{"n_kv_head": 2, "head_dim": 64, "activation": "geglu", "rope_base": 10000.0, "grad_clip": 1.0, "warmup_steps": 256, "final_lr_fraction": 0.0, "doc_mask": true}
MLP neurons of a small language model. Each row is named by its layer, matrix (gate and up: input weights) and neuron, and shows model dimensions 0-191. Each number is 500 + 25 x the weight over its row's rms, rounded and kept within 0 to 999. Numbers have three digits each. A neuron's up and down rows have the sign that makes its largest values positive.
After each neuron's rows, "fires after" lists the tokens most often just before its 100 highest values on Wikipedia text that the model never trained on.

L8.gate194:470496520497485478508491514516465453465454488479522537497517518516485552505474531489507500511472537498468489493492505471462517521540468467495534504489492486495462506446553539530453479472470526561494498528455469455509473468484512470502522523504487526497512464494526531495482506553461511498520489478525528519533443496535509522517467578467500529469488534503431510469482516533498521516503487466500489495506491551523540489474477512488460491494476503507504508508504504505507483514485528504515520516522509515476503502511495505497453536487532490463499500491478512463506467500527491489
L8.up194:479549491488474518464502515483517477508509486514512506484530529508525539535491477489467471458469492577474486487480487466471538538509521466497499492498502467491496498483506513481481434530459487528476531530520508467514482497525514473502527523528514493508508453539540441501483520510490450521498487518477482477534520498525516505492512514454497510465518526526504492484461509490490506504484500510507483530481515481530499479505539495518506451520541464501502458512515495476434451515498483450494500510543477528494474476499505499499492517514488538452534511440476494478494447534510515521
fires after: "| ", ", ", "a", "i", "inter", "A"

L2.gate294:503500524456518520477502500470501502484501534550506490523494564487515529534479501555451469537518505472493498467512534443483513505467471526510472477538473519485503490538477517491532477483508515491524519490498513519476498520450528542485518517490504509473500494512486503484463468493541473491489497515463482469484538477522515457507509502526509510521487495564518517470481494518488481469491439510475526529542489522526501498498476477465491495472523486498467495443489492528517484500513494529547522480479487520511486537563480533485471489484469517512513471473515461446487520514506442519
L2.up294:512519534536517490496498492470478484490492473534526455484491508564504507529513503531490517487479527498480503465534461504520486517514510518541510520512483493504455501501533536545515479474510477545488488483511478532498499532496454500480507507494487554494485494508515463469494496521513498468512505506486546463435501573502498493553484481523454564491482490508459538490480532454502511537499518460470513493527520526490479485487494478494498509501536495554492492454473526512503496535536493532518478528461492502517473503503484479512481497554476553480511502508514538506521501563507517511
fires after: "y", "e", "t", "er", "or"

L3.gate68:482512552476500470503520507461502510516467501487453451505485499511533485516508496512511523476499504529533513475516481488522466500484510492496520496495518512533484492516492542482477528451518465478494488554531522492543487531468479485508471493483504480497529482531523460472458476482498455514500521493489473456477490475494522498484522482470461520501506468510486475525494474473486453559477530509509480523484547505489470448527561457468495506472524476457489504491559532492507466505475470491504515496508504498563533553448475532502515452514519530487519473516498521477494492497515510470
L3.up68:510504537495499537480497498525439498485513516475466519513555476483494507496495489499485485492499522511476459525483493522506462509501516498538484501491514458480530522493495496516513535485501490513471460492481521489531544517474475503524480522493474440467474525514508532533483442476487513438474535457491488503501538489501552530485547521493502501499455492480487525530518511527488562505504537555492492507488518497524498516497521494513480506474533555458530488497516509521486521490531488499476503514467482473470568502543539491503511515471523463485470538449533496509510490512539455507
fires after: "t", "ot", "at", "ist"

L4.gate115:464503491447469519499445469506501476470481512494508487502518504570493485529541517479463477550534481547529496483470511508506478508510492493537518471484510502461476508471500478527519533512473501494505476502538469549514462510483454512502518465496499491493486503467501566477492485446513503490524504485510495530494483512526468526497484476530513471484535471492459482517478496462518510521507496491499499509498483518465427479529494521462503513522505506501464497505518505476458530540456542465527492499478492489457469524495425505474507535479527534523499475514479523522511523486493533477
L4.up115:487523506506536498471501526470476452454496488456481507513487490532528472488522507452486573530463490478487524512515489517488491488510497540493528518463508512537474553492546475510471521511479478473491499484530537513494506523495482497531511498493447447524486476505464491533517492514532471470478512479513494516484495512532486525518509514526506506547523514467470492487473538491461466462510455512429479509492464470519511502504504525495494499528483526508473458517536506459487510505468497502508540497487475486466433502497524500506497519429453533495519527496505530510485518474469489505
fires after: "g", "u", "ati", "og", "ig", "f"

L4.gate377:509526535495436478529449460468459490525501527500544504506461474484525535500505536520455498501472495499491507475469481461500512518452469503554535498477565482461486497492519529532504449515472500519496455535503522535477507469489480489490499485471484496504462454466505470452475496494478526473489482490500525480490483504493484486548500492501513490526479461531454491488442524518476517512521478466527500505498483474499463496514496530485487501469500484484508501488512581513488500487478507523510486513507475491488515451517488506487495549467507526492481473486525471448470509498530490507
L4.up377:489519467509502540482476502507505470486519505435514499464525491541495481471547504463507510490497506502484472489486529481481474479566479463473476468464517472503516527517543481538514512532465492513523488497489516500494490481480507523483470477481511461525471450495511509542500499525480555490508508479511535446507468475461424471533494518476506541500499475473511554477513517502518474510470465482512463482514496468484485494476486509500496506492498550450509498467482489482468519526462537505490541505471485504471474458488513507512478489467533490464459506511464513503553506519497523477
fires after: "si", "g", "u", "ug", "enti", "2"

L9.gate98:500507515499544532541473514479510491480506507495503535509526495477497540535482493519504492504479542506468509482496498509521498500473499511493479546505480478517475495519519554516495471484524451474433466502508499470542488494489536486537492510500488544497575463514533481452495527501485498513509501483476501542496516497485463506519499540526536501504481503515451436502506506443511500462515501485524526511460515463444449528531544517487531514479482452491513506527523494496486530516470511499516498455467539570523515498511466534492496508502486535514500510492513512525498516520455523501
L9.up98:505488483520504573535473500496531545538493506477478431505492535503531526495479529509514525459471502500512492512496517533509553476440493478504491516502485484499479474537504495537500464530524472526514513506497442495506495525530556534515449487498528485507485485535490494502533524483519520517492481540511498502503479490537529497503524528505497511436470470507522466513492459530547483527502480520502483506524508492504518463516511495497500507519503499530512533491512524513465532524521481480510529477472468548500512475479493555509475454526434500466530487509502483458475521481520482528
fires after: ". ", ".", "\n", "  ", "\n  ", "e "

L2.gate237:501465511523479476538514462456503511493515482493533468512537481488458524486476479528489495509470524509497530459530506532519489513506507511537525493556506505500485485506512509554542474497486487522459449474487484506513519523524498500501483493509484535447515486502481547421499483523532533488478474498546500493508491533491537524489460467496511445512448490509504443490466496497507541496474496474506531514519486496490510526477478481478476479541487501525456476443471502502514472510484507510515493523549485482464499492524472499524515553510480476524479543489559506530526510505479502521
L2.up237:499475476477494460497533440463492534476504475524490499525526479464494539501465479521490498512517525518483547475496526491488501475514511512499507443523510474480485514526501530475511508500462503493497512482442510471494505526499509463509511496528491489486537517510494547497479494523529537475467481532505490551506504536486557502490478455506522478484500477548522516494494526513523530477489489486513539513488491484528506562485519500504484478520498500506523507428451491490509496459480495519530530485540519449483478520516483531526485533502471448500497572514544492543512519479503477553
fires after: "| ", "con"

L9.gate53:487519490469466499513458545485528518490501506486522536512530491513480448502529493493471506521479475508513506486560464491477558485475514538528536494525537495512494483487546469540488501493488452528485468492526505522521479512497492502530502516503450521508500475485498511490517508506511494504472503469563507445515475522507529517535491501462499522458480529464493504515484560494494575523460503476502485492445467496519490505491511503490505516568524492459496511531507472490509505501490516503499490469509507509521452504493455465476469485483496515527487510484477467547508420493501504516
L9.up53:505454504515505506503510526469502494497481465485481447540485531516490459499467485494519452533498487498524488510499482532506566483486522494550476465529483524472503464515524495513494477479535481568466524521503508490530527527519471507493542481483492494474468523540509476514451531518485489458517492502451520488571450500484492483537540512478497479515506513502491509505495457511529504505486485497505488501466451495447554507493514483511475522464469470481531501487491519482504481508558516497519471512513488474514479541544529488450486496529522475504529524493516488504454474511513505479
fires after: "B", "z", "m", "T", "M"

L3.gate310:508493500517499462522490498476524492478448504496555523509509516520492536525462528485503498481491526512514525479503477540486498537465457501464550503468490514504503460478490523545508456515497485523486456502518480567497476515492537459468496498481508495477519503495495565467515521491512460529500526526542520501505490493511523511531500532497482485500456541525448476501502517450449511479514523466501509522517511476534500480487531507456502478515446508522488479463463492514512523526514516496524484495485509525449447487543471505534466486523491565490491510507496519510503478455495529505
L3.up310:545495482534488472458549501495551525480516511498509526503530499483461505480505494518507506507559498517513530513508534507490490483444464505489501501462524503514530480502481453482545513522494470482486483523505523534500471502516553452443495531475491490505519499522483492514503489479501489539464528522518506489536524501497512500488481499511476447500479494517542526521489522496499518516487555491482534570477511463478522485551494515495494462534474465509521504462447489524533498527529502512468487488525469483435474449534511504506504509484521507538495518546468517505481487501492529538
fires after: "O", "An", "Joh", "J", "E", "A"

L9.gate347:500502491483491522469475498484528486536486509491525475492461496560491526493487494516477494508524520490493472481501474526502474493520535451474508500497469477466497494471487516524528512517457501510504501549514520499508515513507491556463523465533509483513489516521526485492466531528496476496488483489522537491529445488446496478503518502519519487480479535527440534574529501451497505555524447547482515526509480521559446526438524455467495520465485486533473492482487484499528494511486521475520478510493506485510482494503476509515483460476487512471511479452515516472517534480512517493
L9.up347:496463535520517492530475486508479495466505468531490491505470468473463506502531476537545490515471469511495464484552468501457480496484515530522525521509483480483456539483519454505542506524489508516516490527461522493496497501490439515516469470496496503502479515497534525421513502513505470511504493524558514482520490529503517547482529495486512458515519530536512555536482507456485509484457531528508497515491480520508456509469477513535488503511525502534448498511475494475498505491549488526502476457494515542492511479498469516501482510499519513439493500474486453517517495522534533535
fires after: "| ", "3", "2", "1", "4", "si"

L3.gate2:511498486494496449506497515465473474503491485531497530478478524505490497483440511528520471507491493531469545490516516476525445520492511518520523506501498471505496505508531536505476492512465474499534485505542501528479481514452492535503490465502526489496510508501520514484500496560529495506496482471492526500493468467457505544525492510470472474496469520491488518481493504457506559478504507497476489469514448493505455533506505516500486474524544495453472498481454492464476485521476534503544437546496514521461472505501489483510430473475520515506503526474562513483493439503524539498
L3.up2:470510507493508456501505498511526459433477502526454535460454509512495511530473532470520498530481500529506496466498511488503499503485525535510514506533520509438502478452506481487482544498538516537506486501486475527485490473475507517487503453538493467477494519466482504473500503545498482482494478477506517517534510506511522467478513480503517491528507561528492480478466504472540497476494459529479500508512494513491481545478500532493493476466539521491534465487504510485482526456483511489486489504526502521492534511575586478457529521522452515506519528478513461478512517503531506526
fires after: "1", "2", "/ ", "6", "0", "W"

L2.gate229:508471447516480514525522512528440483492526524486497450527481468498489508474514497515501480509522551541513505489555520441507536512472461491475500501490499518507530486533471523467529490486489524511506470460516490523486545472527481517525529474485543518481477497515512501479500520514531555463531514491485483514469483498460517485489512489510474490524518454497517528513498543551499517484528457492498466525468526520500470494454492483511477489480541523486518507545524511518508538494479498490490482464518464517511492496508497540525487515468459550491487451504521482422500535512517505515
L2.up229:537506512525464498529500467478504547540517490474523512527497486534500498495526515491481523537487511499518482453559485485478491477469518497483547499560515538482516525506521482513489504473516513530531497504538526501437437491530459448532511466518472500512514482499513516495542495514491473466509498487516491541498489469463547514518456459455519536478504475460484514500482550530541495521479464462532482499478499546497516509523497514499486488475533510524467461469488521491542519477513483505524548483469506522458487515492494530504504510494503517494524527484540523519520510486481473516
fires after: "y", "e", "ed", ")"

L9.gate372:486430504541499554522534536464495463508478485481507484510491514485494506492471569535501484497511528492534471443524466478499485500488517479521500522486479448487487470526543529493467441545478519513558509472501513485507439497510516514508456471486484474488482477488502521455498489525501472490508497531519513508556481530517505483520474517504474501512473506492447496488473486538547523528470497509508478470504474494515484496504517521481527500479515460522511509488498516512483493479513541526548445521447540462505495471491474499483480522509497479513472464487460511488478513513487500496
L9.up372:492526486515527469527482497444520503458449517550501525451481507511481508526460568482481517483504536538505512468499492477507478508500499512509474517470530513525471508500491515519535533485483515518476485500529488521490472503505504495509487514449526465525534460518515526455448464480510475518535522552455544516473469495499500458516506522504461503569497503487527519531501540513515531492480485515484532523504497498522479457455509506505499512519501460480502540490510459512504547492465525462514483490519530545501516484485505484493503553523491508487474460480520517485512505528519545506
fires after: "| ", "2", "("

L2.gate369:506503490497461453486473436465509489518510497507544517517536544465500493485488543507498528521512529500505524468522466492520481543517507487520520484490510486488503540452499524554488506500511474492467506514534489487497480493521509469501448526482479555508476512462481486447536546503471476541489464493531514534520483536503561481525490489489489446494471490453464497441507520490478477488488543514500559513508527509543475485493467518445507500541522517466502492518516522489544538486474524507518491468508487501476501491503492478522525505470525475499521500492513501491494499502483547524
L2.up369:488495492475429485440536525488531506462484566493508494500500505484522457508522515499531463496497456540471491485503530459514530481503479477511515522497519497506515494455503493482492525538533483490517540543504550500509440484511525476535482545442510479503484539515509476489508481519480475515480470496461503516555512538520555463492484506498485456517489502502464510470524493532524495457493506527525550481508491498533498506476467508489467491548528508477498524526491505497521539510469510482483512489525470487480543483488527510478511510465489499490507515517489462463467547501507496526
fires after: "K", "Y", "B", "F", "O", "J"

L8.gate178:513495498493499552497521482489535512514490484486518498487439522516496477469466485533484526515515492528530485521522479507471511546485502454523474519474491518523467462493528476490492502520503507507466536453539477540473494520512428551529522497519521530519539527489481510479451524501507505500519555505570503559487521531507524495501471499527533492470493502499468528517495491475517490499487505518504507505537506493498489508506517429516530494487508548536493503493508500462537514491493527472487493497477550518523510518518490526516493468482501502499543456509518512541540510479434528534
L8.up178:508505489519557543504473465503509541513515510495500498478492491476489521508470486531503501511509506490492509535530497507478476488511503530504498494542504483497504516485536498494496468514538521489477486533467510496492496428498505520508516482514497518467503489481506444500555468474512466525449527518535531490472488460454539495493466504560497479497486485514494509490519442493511477457497492544518498509501517539539473502493530463490494491550511482476509525490522526478479480447499495557493515458491513481498489542494502535521534436546487472525512475485563476518511545534495494539
fires after: "| ", "2", "1", ". "

L8.gate357:460471504492516507514451544511508517513457517498497497479471498536500472492522553473496524502553536493494505533481489506527500489512464469484505457501509501497516486476490526524495538514464513518500550467504485510497444500504479508472473525482507449482481444496470541472490490523475514504504502490472507519491506510506468546527457490475515522488537467485468501506480516539459513534495476492518504536503508456522469496547560472485478487470502502510480548491512484524460522515484549495553516497492509497490538472512481492476467556521536514445446470526508517509501510483519522512
L8.up357:443498493491493545512497513513563503498462525508520459470500512482495503462468505507452515514514510507523516504500474459478475481515494447534503535513500506489478526523517542495513508524506514493482516517461528484500476516504515468474461514467507524518503481502524517493450502496521486491525476497481537516497484507522514470514482489512448510496492522478517507512505504510496463489536506493512555511541544482481497486486536469520504536481479467508505566510505502512491505451500491531529457479474549452501542479513527531454493518486567491483513455519513555524492522486462444455
fires after: "| ", "(", "the ", "a "

L2.gate17:511550482512481533533504505478506516505523495474519485476515539496488487484475496479518540488480521461513492497507475474461514500502505479522497464499503490489517529504481500551485517480488537580451431464512474525492506505558525457484509468494518499468476498522490467465491498528487445513530515518524515473480506482476499501520536489492527535476510525514492492475512480458495507472520491459473527501463544455480477463496516516457543514516502457484533475478450495506489516497526510543499495533491470507483537499495489470518503495537496534520556503461496505530496470518488561511
L2.up17:499514473507487521515515512472464557494449467495478481482515465508482500450469507438530478460532500496466488512486517463486526497489525491504481520489517492518510509487472510530509527454512561525518510502497501535480530481501553476467521514527487489497521513504489510517450499487476475522507535475492499474518523471468519520497579512497507535523521460518527483528550438481520568501519514506458532494508552491540503511531465505492517459484508494485509473472468443507503553514527489506503507477473476516531525508490541518466489472500520493497525496477496483515497495502493498506
fires after: "M", "tr", "oc", "or", "e", "| "

L8.gate359:507445476503528483537496509498493493479504488545556530505536474468485466540507495487557535525503460482519529473450495485538514484487511526500522504540504505516500472474499501514500511494513513490505529472509474466496462467502546533505500471500517495521484501499487535499534511522489514510459489509524524508509512482473542519493500481482540548512505500512523484579524491505510530515498539505454485509515484490491498506486509511523533469521458534484459502542488486462507507513546549485507505504558555526545497467512495506487512501471490524508548542510550459511489492511535550502
L8.up359:527541493543480480481506515496498511496488477494511483557477568501494483507452510480460496483500516516536475505480517508538447544506471533549487497510471513484496531506490493503492505454484499505498545526522500537484493487481500514479484509503515482505452519516499528534515473483519499492521515492525479470511452481447525540514529541463521526512505487514519502499504512522527520509491549488509513518513520485482453491513517519497467457467463444502499548459514493523539518500546498490513481556543482506505478510490530453513445503529516464528533536464497454536501507477494517503
fires after: "M", "m", "n", "f", "p"

L3.gate318:540506462473512487479510442480507447469471555470534485509497474503529502445513536514449480495520557507442508483441505499539508492504484499492447532476512484519498455521518535509500493516521501480526455459503475492500534496520502518514509490483526484490484539443471463511527527487543500476494490517529524530474512510490454488519536527493487505521448517489509493497485494511499483494475522487516498526519513527461482470510471483510518468471496489518526551507527500473474502515477473514516507489488487496448510471509494534488482455484465535518499527470532495537477480472496520466
L3.up318:514544506531498510449485544473501520456472477468505510485477511491511473496474537528493546509455532494447484471487521485510490490467554537453546502489532453539519513530526509529522515477544490534523481507536503506493486496488504475510482496501526511483466482499478498503528512492467484524483536497537500483536508534508523527534522484516507500487488482460444512498480521491461483484540491492506492440525476512484472481554510513504518503495557463513532515483500487517532508482499492500497499475486536497497516511514496450486495457532523551513523502462521514485553451502539482480
fires after: "Au", "i", "e", "u", "a", "O"

L2.gate260:540475491496491468514512458518500495520522490481487442528484522519523515505473523550466494520473503478483450464498474511519482472437506493541531549533482477474485530488515536502514491499514510488459505491482527484511485443490529509514480513515539485484483516448467499517509471473539521476528459519447467489472497496473489475493533516483467458532515489487491490460514463496514508510497461504460528533453491559500508543491497460466499508479528492509527524478516552511485514483505527516509520514468499497494541527478523477504503511529489490520545472460504508477554514522492486510
L2.up260:525495520514515495488493450467517504538508497537553464513564560546518531500538500497510449466502522499463498500519483523521495488518524428520538544513496512473489461469499542520529528488522490538509476481474523500476471507506515438465468491524508514484493510451509529493500460534496531517452464473494496493506496479495507500515447470479516510510535494498507505480470504500498505500508490480513496507511532537473479487532461502499509495542527495526514447473469570506495509514492551482516482514517530473476500514522497534540504496501497504522534501494530541510503495510471519475
fires after: "- ", "e", "y", "im", "T", "t"

L2.gate230:484511466492499512528513472463515477444507499504516478473484519459468498476480517518523497487533512520543483524499478517492526523487431523487499514513486528493499508490527477553543480475458486487510507490520471517483541520494473510508525469511502503502471537493478474476516532468534486479532550476540504458493432486473509496541559485464484485528450471491508554523465502466515481456485453488477526511468521471513523478497554484508535507484477489516525521523499506486509504511498547529500465498505462502503497511540513511539491495476518529474484496483499494472532497551480537491
L2.up230:542494479495514538492515520501499512508498551508466504506507494486474516514494477505524522486489465496472533547512513496506560511505443537470506496509441503485517499507540453527541506523465520448554519529476490462547529482498464468536501514513476491514460479490473494515538531468502458477496503504510451480472475516521525542472561503510512508534482445489552517526504512478508519496513507486527530509495476449530537524532547512524558513481512486504478485519488492504497501508464494541467491477465479483515486476530505514522500504493491508479475468510502462478502522505525522497
fires after: "Jan", "ebr", "Mar", "to", "pr"

L4.gate373:503460484515545531508497494535512502552453485468525489534474499544517486485502513489534543535539503516527474486533508494570492505536529505546486466526510491478528475472498501524514502470492517507511497471498519481482529471522472502488474492502517527506485500469540501499477537511467509492511481490502490506542513520506504518511478459551546526499457488502466479533464467540518549513510531489516537465518470514520482490465509483504517462519473494494490422496534557483480515520478530502535452471515521492539472479471495497495486541499499495538469497465515511515499524524480521488
L4.up373:476494503452530509476492439505499472464513486512534510468482497498479498504538529494474532502497548500513454505483461540510476550526507509485489486469499454540457537492474529497500503519546507458478494543534520524459484506461514502472518546455506523489491469485488527500513480492465506521535483513527519507501485510531473510478518453467483501495486496503523528558481531511508504523453515512480533539528474522473486506512502516499501492518516504531526481539482467527522516502519523519474518458502518525478503532460475493482477568514533516502459439475497513517502529517506512536
fires after: "| ", "a ", "-", ",", "the "

L2.gate288:523526498486509505519546499447510525493471520488501480516496477504559516491507522490482477502527568492490513499552531516516513517518545478482484512527538488487448512542507515559513496475500518490512480464464502472495480516544530489465477489507522517433519517481497550494538512528536522540489510491532518545504514504470517498501488486528510502468484505460507500475520515483484488487454491485518478543497455502500520481487483466535477512502466518464491520450490507504540482500564505557489497502492534465505493489532502503519502496525504518488521506489545570526536484501516536511
L2.up288:511516508527546452479477466521518509470485484478466521548514500459484489510484480552490514477527533484478472467497526470506542503515512506511456506486538503490489450525491498507529530503549488503520488457499472462445464519514491488518497494533443466462501505517488535508502521514532487494456503511507524512535507472472533516480496449489503478487518465487532473476488537472499500453511465532533521524516461467526540515523473501503501522493541526497521499484456525487539513495537498525512525456528504468540530504527502479509498494516466475511491495500554502482538488514504490549
fires after: "| ", "con", "Au", "O"

L3.gate66:486496525509521512471533526485520481538475560475498484495467532531516515469475472521491515514511549485510520485528548512555505484472506519507532532566495472465495511521542519474502516476471533489509509464509511478501478467444515503495505518507526531530505495478521465486464487494529491526485488481495513492482480499516497472534492480459522506483502472508501466511441510500553512473500479490514540484464488475439490520524512511497492490492502474487536514476537507534440470514475509528554499514535469514487556528498526524481449525531521519477534508530511490516494473454482503505
L3.up66:517491480527581506491509485508487528555483538437524503505469477489462494483497488510515486533505480535487548528471508458507488497525479539502490503476471538466496505489486483503447484494474500477524488471484471488497489493506504498458468515559483487528456510498489483494499549519492532509497480523486537509508504483495502512493516518507512466478445495487477515516527467502474497444505510508529532419527537501528524527480488501471532523532444470478484526524518486482500487470445514536484472532535495492538492505524508500494537520503529511543518492495524518539476494485491487477
fires after: "; ", "| ", ": ", "c", "S", "  "

L3.gate329:503543569534530517518494530475483461525505511480474470505518510495505501466501503467564496475490483497481502496561511466468469509494486491490473516482516473504487549485539489530537428484474516489530500544491478501493524538491486500499513510516499527496493508511515515482488513517485496467524533488496493480449489527527475538520483482436517512480494536459506497513467478492507527466504491504480457516517489501489467496499526473483500537497520517472477471551502502441547495539517514481554489461501501510475485516527476487557493470478539505458513511467512531517485464486501504466
L3.up329:505518460479535509514529484462487506522497519507477451505539510470457491487514491479525524527495477507464506490557532512500498526511483502491453506465508484491481493519517501506562485497464536490519505506511518452440532532515512480501499499500551535516480481464499473500510510516518500452495535469490489516432439495478482513475477501484559522497505470455526518495476540489546503469490471456505469503537464465516513506555492499492503498527461540489512535496502475498509491501448504476512472494507503484488502468490483536503482506498540471506493526504486493530500516452439516493
fires after: "Jan", "Sept", "ebr", "Mar", "Jun"

L8.gate126:513446489516457517536439506489479503502505544487490456478482485481488489536493521479510500471472553488531510466490507487532479472491491507495504498556527499529555449502520525525499495518473514513514509463491475501502473505475504536471456516501509519538493463489537517518510494493515499533499544475488495459520495498516529501538489467517571504509495505473491486515461484512489543512472494471491465492541489515451486476511523472527471457540463487460475489519535542467487526481483510485560504529474515522505491515488490514503484533535507560498507488480488496493473514495550467510
L8.up126:508442477553533495502504534498470510494514440505494484476476494519480540545512518514524506489534508502467492484537509465510498486525511479490496483510517504483456474527519496490584507483505540528524480495495445501476516504495558543504459524518534489486477508527503475475479529505500448489523480520535497503479489504506507499525534465503513463527456497471489488452527496488514468456511497516512523474535524483523488511477522523463455516482495479471512496499501499465496529555518521517512529530472510496508472503522499540508506498504506550489459485506546479471465548465540492481
fires after: "\n", "Al", "0", "7", "all"

L4.gate345:491525509473502540495498506442504562476503489522527481473507501516520491475478472496483529461518476482464493487522490519498507545488523476495560458513535448518480471466535510510523516453477490524524492502514495518520497523461456521522525485486484494484539466526486480491498500532478520499518461530515482531488474503500485557546521487467531541511537469502460463509486467471446473512478539472482494467494487476499479497485505489486492530499504491451533461504490546490464483466539526507497517480508503508531496460503511526492514487512531503465534477499536561496481484543486512492
L4.up345:510498473513492463482526483497545477465476535524555494490550528533486512462510511465516544459530491514512523437451467490498521509508529468504526468480545547505522511516456479499493547510528500529472485509501457490486485505488515475521501508423514453541469531524499539492485462487525470504516492512479504523481491434513495525511493499508501502541506488479505540498513522525484520512523499506503540509543511530488458537521497447490490481483502518479477484500491483478481511514484500480519513482455511525459488525509514495482499455506466487495523509482466523527446511487538500495
fires after: "M", "comp"

L3.gate305:522512527486485433494508477508501510480513558502497446466457491506494496498499458517539473529481510525562535518490482487488491530510534470493526516524524518470492508483521491519486505479514485538523494496499522534490519474505496507514511463517441489533503508510545520499473502547505539498494447460497514503512493491466542492520495496492504517490482487507473511483438510475515542480513477515489511481537456480458479512488493531481459414479505547507492502494502526507530494532454521504497477557534517509490501539481450492494457481483494537494529499505516474519543484502475480505
L3.up305:544499529509507508532508569500443505540511493514513514485483521501436440507495480514508479497495512496541519525482518466513486497500486500499494509520504450478508463515476516472502519485481448458492540509511516531493545461532479567470553504456474494519501487513462478504502489508527511534469491508510508515476510537502546456484471531505522555537466500508515513523520500500546475464521500478535474501519509502514502521472539528476507510473508462460513535511557479498534478506494496486506532495547461494514503502523535501514528477530504493540469488489481498536506487495514487489
fires after: "c", "the ", "/ ", "S", "W", "p"

L3.gate3:475500541472474469489442484502506467506476528500486555497523517511525524510468489535466478518509527549465483484462489531486443501480494516514464534478509478474518478467457482503529448505494563503509460496559544508519495526485499496493496470509494509476513485497483488505525459502478497487546516526518463513516495507514469506489502527502516479495508465543485517470477497484498495514500483498482477558493475507470453504474468514504472483482538536475477482470504503492462482546492505553497534471481525494456500500498461486499484494520499505488452504526506509459521437543527479510
L3.up3:474473491486545520490461467439473518488486478513477498527466456450457515524489521501482545527477489504424486492462454504495517493475489486493486455507528471521514559485496494488510498504525521524523474516516515529486488517494504456521511506480481454493515518460509500511530538460459505538478462487493495504476533500477498494499513487576505452511509474497457499494478516542503502512527511470470463487487526507488473497501533515538506460511525507513543527483498537485552462546447508478516517495472505517514494511496510500491471513503495473538470502488515517504489497520501467460
fires after: "ou", "ig", "u", "g", "o", "e"

L8.gate255:519523526511465505492485533521489456487494508504478486470499474504463530510495459463508472467495548465546509440514490494482442520492516487480493534517478550497490475481506545525536485531487474474509540517487509495521470522467487509546483489501488502484529518529518510497495531501489501519484499518480522485484492544514463502517453543500493466486520488519482504489441527509511491491475488510490490508456516512493469437537520521496543519566508454490505489509476519452506480487457513482551468530551573533487474496491497530509517533490510502479530485516524512514491499527486509480
L8.up255:510524518503500510504496548494510481519506521523516463527517515492505443531521440499485468459499515490516503520509529516523528522474479469554448468516501531483523515478485509468497486523500504516456525450489522520489515508508506461480450520501569520477506521559515528491506488493465508470451523502469485488491504520494519485477510511532517499514515528461481484509503532519501503516465500497528453519503545501512509507490555486528522547495487490475510485510476507481488467527517473458530516501487458518469457459534455483550477510523476485469528496469453503521477474550489504502
fires after: ", ", ". ", ".", "t ", "y ", "a"

L4.gate253:482496532468505488542471457514454499510522573492510506496497506519521501510509501552470544531486515495497495506528501491507504514469482553466501528492486491512494537495504481509495534492515456523495489492540468537513488551478515519495491470449476499492505482509495547476453541492527493509493503475494515502464480489494470527494512476504533519485496424478496490504465529481473551549512483499501512526497544554461472490506500488475452535460528480513481457516472520497502524508529518524531488471513473508509484488523463503545485485516507535498496477510526514527521499539484518427
L4.up253:513565547488517508501464478515499514524491582510510507488505493495477490506500422438493517473458461509499497510478498523499493473486517484508520502519491491481535532478473537523475475507518477515489515468477492518516475522488500508516505481486502501504499466519494500483481494493476464494513519514453474466512506481511539482514531499484497533498495530510460468481492511474523484489493481520436498433460470496521480460503526488550481487518539506429524438468502484451509497460502528470519509471510498526501493494478518469476478481531520495471524521491517492502472459546533509477
fires after: "t", "ist", "produc", "ess", "rit", "play"

L4.gate287:520507514543473495551476510499497472508499518546503480471473502503495492487463488497489537490506495490490517481496481503497509509509516500489475523516502498523466476511509513531520503548516478512506489470552552520503571477493518503474480480509475496496501454476502520511563521483464533542488432490493506529541503551516526503551484496519509487476466505503485498543514487505519515494519531457478435523511503505525499452514510469504519495539512476487459465526554507476498504534495518475535486556508547512517495443488468486508518464498507484500463505514511552515480473489476454523
L4.up287:515501506479451499509526501492532515481487514482481496491491487469497537491483483521506491489517483497491453453525499530529497487504461458537516520495472475512484458485507503485480465483463507508488519498491491536507507513506506492521492482507461535484546500482503532461514476501476565518516526501497473499481505453454525530505518495524492464441488478536499452506520478520511503453479525527484481514513470495446507501487494527495440501505471516514504473506458453481512455534508513498520502508519549522518469492490545538471511526524473490478539503541528550491542487457445556512
fires after: "S", "V", "F", "av", "D"